{"n_layer": 22, "d_model": 160, "n_head": 2, "n_kv_head": 2, "head_dim": 64, "d_mlp": 448, "vocab_size": 651, "activation": "swiglu", "norm": "rmsnorm", "norm_place": "pre", "norm_eps": 1e-05, "positions": "rope", "rope_base": 10000.0, "rope_fraction": 1.0, "qk_norm": false, "attn_scale": 0.125, "bias": "none", "tie_embeddings": false, "parallel_block": false, "init": "trunc", "init_std_qkv": 0.037, "init_std_o": 0.0, "init_std_up": 0.037, "init_std_down": 0.0, "optimizer": "muon_variant", "lr": 0.00818, "lr_mult_o": 2.0, "beta1": 0.93, "lr_head": 0.00581, "grad_clip": 2.0, "warmup_steps": 200, "schedule": "wsd", "decay_fraction": 1.0, "decay_shape": "linear", "final_lr_fraction": 0.0, "batch_tokens": [16384, 32768, 49152], "seq_len": 768, "doc_mask": true, "train_tokens": 175500000, "steps": 5475, "dataset": "wikipedia_en"}
MLP neurons of a small language model. Each row is named by its layer, matrix (gate and up: input weights; down: output weights) and neuron, and shows model dimensions 0-159. Each number is 128 + 32 x the weight over its row's rms, rounded and kept within 0 to 255. Numbers have three digits each. A neuron's up and down rows have the sign that makes its largest values positive.
After each neuron's rows, "fires on" lists the tokens most often at its 100 highest values on Wikipedia text that the model never trained on; "fires before" lists the tokens most often just after its 100 highest values on Wikipedia text that the model never trained on.

L4.gate351:102106145169102098120120131205185135092159160118094146047132121099057088113172089157182145088139140143165129192106168181112105172150170073122159086150135144095105114177065113142125118115119079066163132139099159071118115118141156117117141106121127160177077162087111133158165124105113106113093130086114080142118079139155137125152091136162131143055159103153098117112155126118114125130190071120074203121155136116097162132124119131169159079093120192158153204125146139112080110124136120
L4.up351:062147150146115144135125078117125132083164074163092140080157095128075135064169095131134137123137127140150112132113069105123152086116156137179112132057144044113101121162091086112087105127141099107135148164148136127179134110122168156063136147142181119162168165175096107143066096079142041097101158095178136149102205138174119122181149178119135139115136128067110215122138098129156176154128140144132168125063085139110094192094107131119125159126127135139128154175149119172134139142123122
L4.down351:107126173168114162124189125143167145083176124111121107105146103161137117102114144150189133160103110134117211155137122154144094074156178149159137144129099189090145086140191103107118117166114171107154047159075107204132152112085150124151175188128171155135087159134106127133077136095101108120117197113188149131135159200077134111129126098168101106098062090125161133114141123155102155126142100079163110138128057156117118114058106111126087155120133097163148130057130104139130069112121099
fires on: "ist", "x", "on", "ime", "ates", "\""
fires before: "ory", "or", "t", "p", "om", "as"

L5.gate24:131100141114116112126071132130138056138186137173077093139144136104138139154133206146147105112123099122101148077185151095090143129123135190111052054159112134162145127150110096168177110110118069150102139159137150105109177177174126127123143155070168139141124123142108179117153140138118115148118182096202211110129101129103127067127067116151112142139087171113135169097105075090159172094079121144131119162109136103146166165108155150168117112135141130078049161167067155137073151133138122
L5.up24:117171124076147152111113110120145071192102144139058133091136140124132148092185147162118188178138134131104113121143121144135145119126123194109025057128142104172150148118112126147125106184115053127079165167157198148123123131130169077188201158058191124129102115137094154099103168116128118115153147051171168133113104117124115114094110106187118070133091130151094097086125153095181180144142140174114113161169117095120123165079109168108121121163125114108138142151140133134117155172126144
L5.down24:176162156116111095144082118168102126143163146139114114214132153102153097113112089123129142110133114100126190170115090112125150110184120151218101110207179111117162147096105149107158160103121118128080122175117132114085172128141039068134134119116061107120143162078100129128174126127118177172113134106185170122127158098124128208181088147145111099092151101089163127168143137156123177116115128110080074157146134100118176106154118170116146144150076094126138142066152199131090160084132116
fires on: "f", "r", "e", "end", "c"
fires before: "ess", "am", "er", "o"

L18.gate59:160179148139135149129142129079109073121111169123076120115109132171111084142075073134142161086083127084136149155088137136192142122115055156093097122129146127146100133174082110167109120093075168156104103133175078104121144128159140164081155087121124127161104078153170104083130090154118235162090134157100100142141115148118103166166191079149156097088140130124193159132146108108121105097051112109105170100110116119147124145131217114104113131136166142160105141082179129089135124160109201
L18.up59:148142127109094124102202134133133144137152154155094126163131151141180058082120135168088141153119162156116140151152146120164172127153082132183148192111146144147126088141178102148130167117098125153073127137131118111161157080129180093050137076069160062145146121112129067137099037226100133151120135149155137129098114137123147142141114118110149193143087108088137186061138126144187187179123104155125121136189130136156168185144181128124143151134128112154167099108133154103175148094096134
L18.down59:149146189137181139189088113160121139162082125177151122145125137153191125157163102139089165129141179114139149138132113116130097120108090125102135118167148151123147082131174108134141164112154180194139107109158152116135123127157182056126127116127140102167098116138133115124160093187146168139167132092067063103187107131197125162143091047153140091113175152190132136105157171136121140095117200145170142126068126099156151138117211133151137144150093173083072100167151136125092094068088156
fires on: " in", " on", "In", " In"
fires before: " ", " the", " A"

L14.gate154:111104114106131157133091096179140162093094166181170132121112061116110092186117104078131112115158186128104165115171083137092109098138100167148155078075145122160138145094126127083137135111146113123168134168169083142164093165146121124139171159120128137156112174096083152156118156133104123135070125106163099085090080088122135150039123128162075106159076134108163161173150115134135137120090058159114117119095077158142196083121106179108091126142117174119154140177159089093185100196065102
L14.up154:136129080124136147111076139180103161112147162119141088138109106151144112138096124113176171154143156115112131101152135149125089134109169122111170151135067131165162093080132166143075124199140082125146094130129147146124132089170113165109134150145141191123038148154080089142144148132171137149095169106139074165104107155137121179020144179115060146142129108162130176199145144184110155087127117114127086135090100176161148151092149131114112115123114164098159112112111140146193042129197077
L14.down154:142077140194153168117133197141149071147166115112125175135122132114132113107108080125149161149139115138120140120150180139189147126152170124086115173157129152162154125118046108163143130122126100125136103114058136168195093147139121174128105077190079119098124176113145122177122152095079146114139132131086130070134146144105118092162196135109102159072142130127135058102088150149072157167136120143156142159085145155198117144138119117162160108107096217170202113093135168180090156105123162
fires on: "on", "k", "an", "i", "m", "|---|---"
fires before: "e", "le", "|---|---", "en", "ed", "ing"

L9.gate220:162117140185080103168100069133177074117181122121125118085119179078107102148132117134159129126044122117148136139136127064081106145138094158215128091164128142171137132126216116131161117147135092127130150112151134130097133156126120156115153113134091096106169129152123188153133138124155121128144140161174133114170133095141130147112064090175092087185148103134094148157143181098154148132114142137128145059086161076116058087108140163147141150148134181087034090185175122091129087159093134
L9.up220:153161134109144172129220166050140093131146148107157097153118133083144096130161135120168144174128120114186142104126150139164145168105137132138154136160128145099166100097170057095091070150116124123151139136154164108068109089129160089083135095117166095105100137170104162210112196138076152070113127135171141128175155179123130141173106170128156123149132096118100077142081164124163113161167142153119065141090082160115103092161127120158082093164104159143127056172145082161170149162095134
L9.down220:117111142119151121083122140097089120136159166144162139125125077114122055146177108091119150106109168178074090186168130095163188093150139156121184116153122066192074072143126128125125120123136093181158099136081122145099152189152156186150130215119118138113098109144145136148190153136164137164114141142166152159119117111043132094164119139121067135104163127141062139112128134101069151080152097092121100101119209132129192097171088186138142132129093147101139140152128095148182117152116123
fires on: " play", "ch", "e", "y", "g", "el"
fires before: "ed", "er", "ear", "ers", "o"

L19.gate364:123116197092092160074195151111050115090127135110170157073109184180176116093141184123148108149221174120166129098128144158143096108107103144117157119064097142173113100119097131137147160160128152128135147142154164113140163124082138116088130124174177167103165147137055122128150121093092092140114189145130190187143159149130151119099138068108082106147087090193127151126170139098111164108116109155115100082139186053150109096099152083141104099134148138137128091144126085141137123147077118
L19.up364:097123163114111158119070140119170163114131114073074108129134057083183161144111110196146113096138092079146164133134146107104103127131125149124169072070106125139116177090168103144089087086117142090109112077127137111108096040144141128153116152159145194119096097085134109114156112161107058132113205074112080140114189142106117114107108121111069142136082131102122117170087121121130137082078117139114131124111109158143163061129127138156083099146176114137161135121132056148168145042101078
L19.down364:170162058135145135103109141058088079088122133179168085161120102105185091135165140183125128162117098110084143116123217127131158093182143144147078117110119147126094091109072165115158124196064111117174129111152137101136117139185122138138155114108111131154152168164143190143106140100084159127137112057118189103188134132117127163115143135091108109069186168130123131048140131104081150107116056131155133159125148134139152160114108122132170179129181064081134101135143130146170134148086117
fires on: "6", "3", "9", "re", "5", "4"
fires before: ",", ":", ".", " to", " |", "–"

L5.gate157:097076143149111142204108134105122004113127106137132092190112177164110171161160137108111105086164137129125068173173172092119126152125175179141110128108108160128149062147099173168122214072126099135130153130117098184091144111131088124138127125113172143103161147154070123124096093100143130144089109141162129113125128127144154103116079134167110146166121158173149158145110061135145148134067141109106159144104131095119167183218180145145082101138153127130107061134115157147119127102116179
L5.up157:153178152096155170172110102114086095090117123130098173142149185135152104182140104094114116139178100148099137185113181130188124166150125148105063121108122131114131163129134143148129182123183135091093163139161174077175150095133145127162088136084124127160115106172078128138102134175145185153089126153153134153100132087142167098099136169143171170165090091074156148161058148150200220088120134171144159144084172137141139156145110129117078145060179092118131140069101103124103132118096152
L5.down157:130054133161082102110126158111128089131135168139080203170100115086078191179141107151089151166126160153144115097155158148156070111142134090191130109142157164151164146139081129097145147177137146176087134112199135163142110102123111150093072103094063151161121132133084068110132135201126150115099201201148155152108108150115116132133089144151062112106161096143134154125154114156177144126100167162174120117141137111173116134149159163129092093100094101104083057153174112132170131100097125
fires on: "r", "j", "im", "ce", "==", "ar"
fires before: "am", "ect", "ess", "ed", "ec", "at"

L16.gate432:120151151075135129138076142125121126156174126096135163148133124123094129205146114160174178116080122150084141180119154095086151166149070150109065121142158119162159120162147152138156184114097154132139152084143127051126080137146087194096162154120115172085108152118120154083111082112136186127087165128096134124171174106110100120147112106161079090081123171100126138137071129095131182118127149078116060118182091120093132083143180122125085113092075181126135112103127125152050165128129056
L16.up432:150125145127082145105082125121136173061142056154124152154152104149132127140103122128118108145084149092124101188133106109132103143101092153185060127149110128080111126117122094142112106091053155087194132077117117204132105167115138142169110144124040139210115176107116142145160092084161112175062178106156137136181122118159136097107132111145071130162088123126105106167119131131074169046116092120133082148169115142173123168175134139135133156145132142122197106126095166072166105097129124
L16.down432:204131152158128059125163122090100181169125107117085118095163198150111125115142129071127121071189174100133107154096122142141107115178132124102114056154168129102144110210143112127132129142065186120150141174075132154089133140154124132098144121132147094107125129146135153114120153098108150086216148132154118127123138115138121085127159074179127173092091062138153109132149152093174118117143165081165143110137169105109166150120115113102180087204139065166221103116093118115113133155114105
fires on: "ud", "pr", "b", "am", "re"
fires before: "il", "ing", "ed", "ic", "a", "e"

L2.gate164:110135119113197166130188174119139185158094104129166150166151120135155137129117158130120130123174120184144177206160167105113160086117193091135110125096161151104122152068135096144081087118117075197151185066138194093099108112157169093109121151096117132128102160115140107157109142148189126167095162099126206184132177138130103122093094175102123058149160193143142165152120127130132165098100137072122053138093163129098123084132122169133151116109148117137098147119088104115118095105164096
L2.up164:120133195195149138146171194130134123143150079132179096147118123135126172132100150111141153061121145149159110135065121165155171139106203102150152108076132141164106133134111121158128109073120035135049138088156135134144117118145137112146127101091147129146158130107139136174080140166157112151135196132161205116161145188169107168114124194148109040113167165176174134116115127129133149148090116080158095150110101109110145095070105186077144135130131109181122135080153141144183128119155148
L2.down164:139097174149135145205148163111159102076098131129159175110104137130121151173071188108147102116090091170111165134128113131165199162134081136135104117130156125109118149109187052081113116055124113191126097139120188076133093129087139147150128089117101135176143120107145137076057125130147170159116159096199110144132162029144113156112127119078140103097089141080094165123175108109210132136123132125123184104166143123149077145084182121166119139073103107151121135141161117132147136128144141
fires on: "e", "y", "h", "n", "en"
fires before: "am", "p", "is", "le", "o", "n"

L19.gate19:045123141112091096129200116066130150135112183139112093025087164137099126163141136156161153175095138115148118125149098096056151109165127069072069103139168093141117120123193149190082132035096160117146128134121158166118146089114183146102126111171119121175123091070173171120135177128140105166180132149098131128105159156135143150104143109096141096170123154112114181117154169124118176146082100131137134118128130116171176133180079164167127097139108120119147124116167107138172127088110122
L19.up19:147199076166129096164130181111107155138150112189106123105131135167039149076129143163129114174118146126114192115151193133143114105042083172132084121115144172172153154134120093094120075129090102184081145105120150158090109076090076090146063158140096136109107168081133128135078121117162124089082118144100185144119116127117164132074122124162152129119098127148150145137128160152098172124097072142137160195145108134125076164150158061130102154104095117179153169089143166163113113119128150
L19.down19:163132111142164134076087086074115147106168077138104131150115112160164168091096123129123121134181099137096161126164139118145076163137122101128138105178171061123097185149087134062089099134134142143053216148144061069111115216134121123098122171160186143164156210152113180170095149125100156123127068106129104107109091105152135146076130124137150147153118113118143163096111105122109133143115142127091142088112086157118118167128136103156117122170210098110153173074142158109090173136099126
fires on: ",", " ", "$"
fires before: "000", "2", "5", "7", "4", "3"

L4.gate217:171089142137110107137118099142139131187133121144148126090107104094171136131141098118150053147152174095120123129112136097136142096087096141100073049124127148127149112107069120023139107142088127114115105143119168088076175103146063147099134137104116115119161108145161121109155134107091130075072101085200180193115202143064117142121103163180170091143147134099122148095126084109173108125161119148106099122110137097124091127067145120128131119176108084171159075198150082137164130060122118
L4.up217:148162143123139081109156072196103092158143146138099131115111122064147186157107111124203077103120122101031157152085163096128144125105108161105064103148180122142112112114184178095135105111143164181087091140137088128115080092165150092157160139130117140124169113123093142126163154095163159121137125153166119127062113160082092143151126167104166082190103111111116072082121128142182100174138129155160187168169075132143139121122155121113124103202158165155127148134133098184091107161115081
L4.down217:141167097113158139142118090165107070131154156071184122129076133134138146170080085134175123134104143105108143082147147142101136125103122146103105137133084132172082185107154112126080108146189124137124099115126085163044179125130130174160107105111150152126145125162156112109118164122145193151158174145112088143064186115069163102087082157061054203172140095119127115083148155108105163136114101104123117147097148059185163098116116118144111193146082131118158136129155101150121121057182134
fires on: "e", "are", " Le", "se", "ive"
fires before: "er", "am", "ed", "le", "qu", "a"

L2.gate353:085131114102175080146145144143179136118141166165170091186115107159112135117150104126127122119141061133177165125099118191149131136112150115083118091099131136163093166147187076099135154113119123242122174084155169100163113089115115103134146144139120160209114161139132200137176171139150199124099088116118205159171097146120109142155155145166060126104163184135103145130132084129108130165152129125135134121165149136159108140109099099188132172116138087141108146185087100112134102051088123
L2.up353:145118145123147117124140146156147165143092096217132149224163103197127128117208158139131077104179122111153146112123097153153137126134106123103112146139116081118160124157154068097101074125163151186184161057140116131177109078117090107101119190090130156178090169148109138166188113146151144096093145151130185130178115133131118123152121132147115133162165171145085187160122120131107145168152118105140134132156173134153109132122033142150153168098135114105092126128078067148138127039137115
L2.down353:139127150127101148222161162122082133065109073160100101116083148120149169157108153112062101178078120103128119113054080063091130120105096162132121049160099103116147095093134131145163091090119132062092122157141144157117107137131121069141163149131155158099104140130113071045156076136101142147160141164139116103089081082160137143155117107143194088121163128102061110130191165126145156100102114154152111114125156171117094167128130161104101114146090099095121106111176177099084136154146102
fires on: "y", "t", "ion", "e", "it"
fires before: "p", "le", "al", "is", "l"

L15.gate257:152149151146091092132046169061183159070125116163096142143085157124128179084112135058105152058144107173113176092139104127131110192178142100166096183137150115157097103143085098137108166162112127136071126095163100217147127126123133140105089137132107128128095154134149097136151082182121137216117146154132123147097151187162109166148157153109127128099160118112119134161144129151088101153202154104172135114101130130115140081158123087126078154144134117171137109147139143134035103135189147
L15.up257:105102150127101120096152104089164178171190155172095104141114120129093102103128107093141142086052125163215109127103174149121095135152136139174149149141120090085093176096135131117109107173048122178137124150100172054102118101131085145150120104206122129139157192139197088095121103204126180091100098112122112137143130171121140148094168127118181170137153129173135136204112132092144084111106121136129127140102134123112102067115111099140142137086225110154104107137118114158095094164147109
L15.down257:067100079076171127071107111161124186163130130120111155130133131109140091149126152070140149116138148118076158169091137141103138062184141160155134113164109105124103126133142098108142235096146108129137152130132184158114128143159130137135144150062096142126084149110130206186097105146168086126069188107126115108118144134140135165149119059160090152151136153090100105089117182183119145168083155041149105176163080078135109174114128137104101181143137083122190166152119140147152108122151118
fires on: ",", "2", "5", "3", "7"
fires before: ",", " the", " C", " M"

L2.gate5:171149113136131121167102152080150148158134142118208120129105139121096105114096120168174083102085105166143146118124077101124103204137126146131043060148097136125127090150094108157138133114127118099118167134099146125153171114114105161139061114042074133208123093166144126126166147138165158115123136101166175172137115124151095150082120115122086133137171159100165156109084106146162140137130113170174156187102110133051193117074142142166087122131219118174114169138137173120160158106093111
L2.up5:121182149161120117176133210153163148147130120125161190121123154059143095122169119107098146114088080193149153147119125081085135150163176133095131097117073113064127163166146140142127093117183127112102181169127117121111103138168085122088076130101153120171121094165052098137035160150141131125185170131137119079159119129175106129160130149161166108114126170161184133043130173128162180155133107128144127164118129184166142082170157168106111096102159131191110125121124125124139142118159086
L2.down5:138170160181088069107141114133113136172188083158149115121133176174139127160176162167149151117135108220127128145128163084147134120161164149079110166179135136118088131108137116158142143098130185085089124102158103075109085112146159121110148141106134083129154127143159139093122147077146147156136115073156204171125106187149141124140139180120122147089176136183096115111113052079169158138158137074137140143094181182109164181087148099121082083115166117172151119156127182158137089063153133
fires on: "ol", "h", "ons", "ur", "z"
fires before: "le", "om", "in", "on", "um", "r"

L8.gate436:099068175095144096149113111136094131084169132144111078146111088172139120132101157129081121113148118180108117094171147082110132129138095139145129108065122145185135164173085101107120093177132225150181126121070061146149059157173102133141151099161110109141101127113186086130172085143097104140119143130112113092093125144067142061088168141118064149154091096130144113118175148108149083074105112126125158113165136176136172135063163096122102092121081138157171086115130179134128094106065124
L8.up436:080114192098113124122097061123056177144122155138158115117129115173126123110140098123137152123159206132090096117129144111117111125131138179117163123135118102141168170162055119124162129170122191123140089115070039146120072180173096186145063134187084100162106160149151114112160142113124140178079114111130084126148096102119166110102130133149124160124084077096120117074122136131122082126061108166123143121173135145152169138119169114058157048131105129166134079105100181092116130098124102
L8.down436:116118119165151045173177128068147168108030103142108108146103101123153112132140141090123123125115127088152183206129188112132133101150113109065164112201147174110061133179138150139123129113037134120175118185115066134140137163157145140058149108138110147111102116176144168129107118157110117153141154103119195091112163082149139123103166119127129144141162134076105103111113156136079127122101178177107116119108153119187142140108094099190087107145126141148179133111093079161109088170116123
fires on: "us", "on", "od", "ud", "r", "ar"
fires before: "e", "ed", "ing", "t", "es", "il"

L16.gate293:126122086092118152098124164133096165113091100152083137083177133093126117127125167097127115164137170119153100141105119127177096184066122153156152155055062157072068092105042103124139121129113185095100172077122133145112106087119070125133145122107133201164096108088089134120199174111130116086078117103130123085086144173116137127116153130165131087099104178164099093163173136092106100089123158142122129126134108116148195112136138118114152131126134091121122085068120111171016149120122101
L16.up293:147093128094031173095119130093136099092116126105111141155156074130173097113155179151124163128162092147199108061080075132147102180188083172144136136118059149138133163161131130123116129189091131122118111073140138149180133085188146099158204112119115106158112171167141116172117089106131042162108116142174131098132174120083105114149155159154114070140122183110118151128113086135099098164131144093134155158157127152117115125136126080108052157145093172071165104122100104123120121141095117
L16.down293:162130169180133148167100150163168155093113079177129117186126140072166105145118102131034142110085084125113190079134109092134090151031133103101160081121148113105139133113142133160106161133124109179127133079098159162118101093104120061139108168069131117155123131121092128037117164132152164120120073108137059154144116146122128122143101090101104135164132155123134124215119150152096166114144159090148147133115104123108108130076137103154140134088165089146199117171125086178134164095067139
fires on: "6", "8", "5", "3", "7"
fires before: ",", ".", " |", " and", " the"

L9.gate159:146164150163160101140139148118210144083173164136123154091113162125135152151131110131132100167154147118140114153135141117099176120156173152130136143122111121182130127128125131134090154141166166114168169103107118098143084112172112110045042116149107132055142163151147170112135186105025124097096184138168120138097155199199133094116122128162029118158159139150157140162136176138083115144104119166135159089147116134117068188076174100139114134124143103148158131116128141156145065172090142
L9.up159:079174120159159158111145165183158103183115122154118155110092087134160123134119171067131116157154123131082230118138219126141183179121104182096114142132134103106110132144093110138131086133115179111139089127177139140144095189095113169136132096152132088117178152099131129167150118156129087120125119100101091152111106120158100130115094105138062089154129046115142102135188137173095085111129128177172147125082159121159092100159141119130159147119139128106153117013167183069155103117132111
L9.down159:120142091083164125104192091108155155126148108114100188093161085118089167121122117163144141109136152150091111182134104194109095102074137116127132190090113199119167112198112125115137131124109116169147118152078140066131110163152176142182096113125130179142127152137189192130096095116142147097138204143182074162125136085133089101092091086144124098129162121180121118080120083134128118087080072078082132128140167113186182127126137124123120145164143106068125121157139090184125068165139150
fires on: "es", "od", "qu", "on", "f"
fires before: "e", "a", "es", "are", "ment", "ent"

L18.gate168:091089202095147119121171154167124149108151112170153118076135176067139088087128170185130175115109128114117159146108104096121126167132108152136113155162113097115169120116152127137136135121118116118143118110168119156085139118182187144150105141140166152148094101107190251191121154114024051147123094103105147080142144135138124149135144140102122149130132139152116102156148115140115120128095151126137207103154165113136090157151177165111137067158158118180102085100143068078204136096124103
L18.up168:211142138129109120092106168182213154152124137148101123163089160062138108119102083164075154138144191150126143123124126135128177120164112133089171172170093112089131102121082171095173120091118165161140098160180119119092133128153098116135129145124115128137117124144105104091086084114088125203182135093219112147139166175158130087194133131094148155138135089135105113168121178108137114122087099173147130162077127153138117090116191199105090092117099086164123119180126109077141097087133094
L18.down168:090102148139078144095126135149143169097112120184131162103074130103239147116164132114103138112149146136131120143199089156130114154124112093114102104104099140087144110177145079146177124152137171092154084107169168187112144113110164101184191119121163174121109142161047152094094066127122152118146122100146114162162062160119142009157168105116116152119125112166095138115103132154096050142156149122116150157097115104144131122111165145135130177097140183168094100126116087135144104074154107
fires on: " E", "E"
fires before: "d", "n", "u", "l", "x", "m"

L3.gate14:162170124144118163143111158183166133157138194092139106127164110119130150152108113135134138095129029163127092135062060165130178163114064112116143104120103163128132145163140124098137131122180150122142141136185100125155147136099135157098151116089165133139147193126132130113121051119144103162090099178155188130110122119137146166079109150112155142161187151147153160153121109127108149076128138097084174202155125154142142097148104171202076077179211121155115150088099102116168150051129111
L3.up14:100138162133085148144107164079117128158143153089091118142149163134097146075114141170105127078126076100129132133148116128156129197132170162150080119118108151104097124124103142046117131113152084090090135124179127095102138132081122145159143133089159116179136131120143192125078121142140156170118165137113138098172126187168072200139152141146171094094215118192145147087115129155167131121122106084098100102136170138104124158101197181081090153128165205150089194146097151084116074084155113
L3.down14:110112118111122127102110132154141170118178178140121167131126161161123089106147110139136156087153105173059077112145212153128146171119105152110114155144077203102110072054103153146163130126137084072126123071139143128138121058095148097139115124068149100145178133081075060130148131084150136148096105114157082058169172103101170130082143106149143143127149102093064137130168107128109093124110150135144106129119096107105150107146107103163074109102197081163145074133109147182086063102133147
fires on: "ol", "ce", "h"
fires before: "le", "in", "om", "on", "um"

L3.gate144:096113134116121129119167153122113118140138131153080117123079127092169153132119150119035105074151128075137162100135161134093087133128149118089083164104108133130080111107115087113127171050116135158137110087111153155144121105202129040125154115099109146117100137173171109138137156127154138094043179119150136193205131106077139107130085160127199052167105126152110061127140149122128146159133152098115139166159220114163108119129136136073126095079131135132092157114134074089092111095164136
L3.up144:063143133130133116099150165170170136126105165162178156177082147126155118129122149118149111142138131152161132116108149138050097119161136097077087167113164105157171113179158111150072104161104132209096128069130133129175089165131136100091169076105106160161223136120112142155139122134175105156123150157122196087166176115138112107165136101144122177140167136133134156134098102085106120073103130105149101172155125148064144120119125157106105105055113141101080134119004094171134129108139120
L3.down144:113125171175110100134076143181068104088102192130136164132157096120155126121132079138155156106168149138124070133121084134095146143148032154131145160077125075219119139131086174147118090168104160064118132174111120133168075075095134151138125134105151168184105189125127143142120098170086152141143098124116116108123180121105074138168039119151176190127126109186188081174174155129106086097093091099144137103114158123130084167122103149161156135147094121138117145118135122147113101146124135
fires on: "n", "r", "ot", "ay", "s", "e"
fires before: "ed", "al", "am", "l", " to", "le"

L16.gate211:102123135051171103074108144127126137124136108084100132096072132108183066112129117156126163105194155163159102165121145128130111148128156143159138199092166040160124074150082164159167196141163110108159136116134101136110142119156115123094136065172105147129128128092148125123159134160145085120071156116165105162130086172121126106145112135074100062064081125139163098182187147111100127100145164195122159159086132089210085138115179095173098152131146151107134110141111140144097099090133124
L16.up211:114114136140150178138110091120102197129141098159117153142112099120153112124123151135064180065091134162135126136091118161101087195106123151101132165063087107139095163095097155112124106141103144119155102136131117119155123070151127106137150102121157132170136183136162074085159175159128143138029116160113146118052162095135132114194055139135150135048087218107134108157076143083130087076112128151119099127183069102122083148148135097103113111114122105123155068114157159173155088142116141
L16.down211:148144149072129136120106158189163096178103064173155124100136121085216137101118159150149046109125127109092119080157154106155134114125136149137111122134152151101094145155116124085111161080094162106117135108101082160139113135166149123118089133130159096182092118110092146165167163148124082155100166173141122109144150133192103136137092073120122081102117135111107104135160113125120140043113175157135169115112136158066189115077194091123171136082128090067147121146131192168089175118056079
fires on: "5", "2", "u", "3", "9", "6"
fires before: ",", "al", " the"

L18.gate278:156192156141066150160163200110135137078112158108121053084145103191163174166122145135175168125138148161093090168161162130163212123122075099105143140129113102112148093103155159098107093098139130179087179186070121108064105137129125147156108162148159156068139131112155135162157124123133134141146140142114157113099124134127106149117240112117112184143172164182112142183127143160134125111196138127158143150126111167129148142190111086163134153093138137163099126092117122136087074118105161
L18.up278:153156113152135154150100155098127117176114154125166092104099093158096161145153105108163102122083116094079176147062084078032132124119176132128152086164118168093165184107162097190126161163154157125154155210102154145090142115114114095193127123125113096115125138104133183112080119111129078137153116116064148135138088137165150127097125069209141122203121149137124199119098176114123152132086151123134100120164143127086074141119164078106083171107140129158193135135150128113063120124116132
L18.down278:210101195130128122138137127157128182116151174160074115152067109139092158058175164104155109116118135140186105121129137111172127151103142121138079152105121100109130138143135074140132137119162100143091147195169102132108166151101081125131201107058124099108114131160108173107130152223092103142125156157100103137142182105142178164134154189089081096111169162151143150121151132133132153155093140154093144079151133088171098099121190133214102113113130163098128128128135108111169185070102094
fires on: " ", "01", "–", ".", "7", "am"
fires before: "2", "3", "ent", "4", "18", "5"

L18.gate58:122097175122158127088132115178146141125133049144102177102097096111121099098189166099084121112122177161121149201086114084181086145137090128127150141171124117108055138136128161171153070178109143131192165142186123129109125154158128167145125137165190240128107098107129086173092162167087117192091124120126137138130097139167085094132124111165128118146147071133094120171090134081169114183146135137120170121102112072114110098122101136067114160180093113124126118126160166124121140084137155
L18.up58:111136158107129105139147196171134162114143082061081043113152142106112096157161134128138138053217136129142151115145081067111157129123107154134108110150164113165078167102147175112134133113158078148115106175187140072141148099174150087159082162141113118149142089083126111139105110124108162156163095110168118108109111125135097146133088132097092139138105103123069133122147131229101126188137068158085130111116105107144143202131113113074125118136090058177131154097114186095163138102106106
L18.down58:154130150163102148069126162205156058127111099115166102079162151140148080153140128064126122077109144157071095150145112103108162167162147135147101083139082047100123102131108167119157092168139135124230124144077127119110164167143157169204151134157138160070129131174087127113075113115093137146108120143122130127187142149109086081154127103176105177138122110105170122133129141144130179100121146175138090115119147086107107124136053156110077145153104128191123137093149207122143125095160140
fires on: " e", " E"
fires before: "v", "n", "qu", "ast", "ach", "u"

L19.gate58:136126123102133140161122115123150171177135154183103170102103127179170114130118111129167180127149099199141110178172117162125148155145107041173069081115110146138149140206138155142128193083137138145149108140128120144169128127099157144070153105106166133086094067182135144138095109150121199147095114124134130126098122130159098179156160108124150131116184087105113161080115104095102119120159117215122114095087125105200136095094150139136142149107145119164101133155187230174180148148103155
L19.up58:161128157161148120132188142137113115147127130159143120141116148181132076143144127082126156180139135156171113108153118103131162092096108152041138115147156161116077069164148103137142137080143165141099125119186112091197187129181191158102133116146095165138132104177118145129127051108097137108131165119093148172123127148159136173143116086115180104088108110117133155112173062100127100078162170164097143135112145080112148093054138106126169100131112140086164074019130157126097172122155190
L19.down58:071099134127169141105115113110133159149143133159127142077127101175169113093105131170114155145134169136129066098130165106160098108097098114134114078133180199099175148165195110104089123059102181113174080108125136113164110068134178165068161081106104144102099137181106108155089173154127113106164109103177093163104078119106118174165156141185129140170147144119164151121214107130095110119113117145096112131137101113182124146133029115149132114121196129152123135124179159117164134110080177
fires on: " on", "n", "8", " in"
fires before: " ", " J", " N", " A", " the", " F"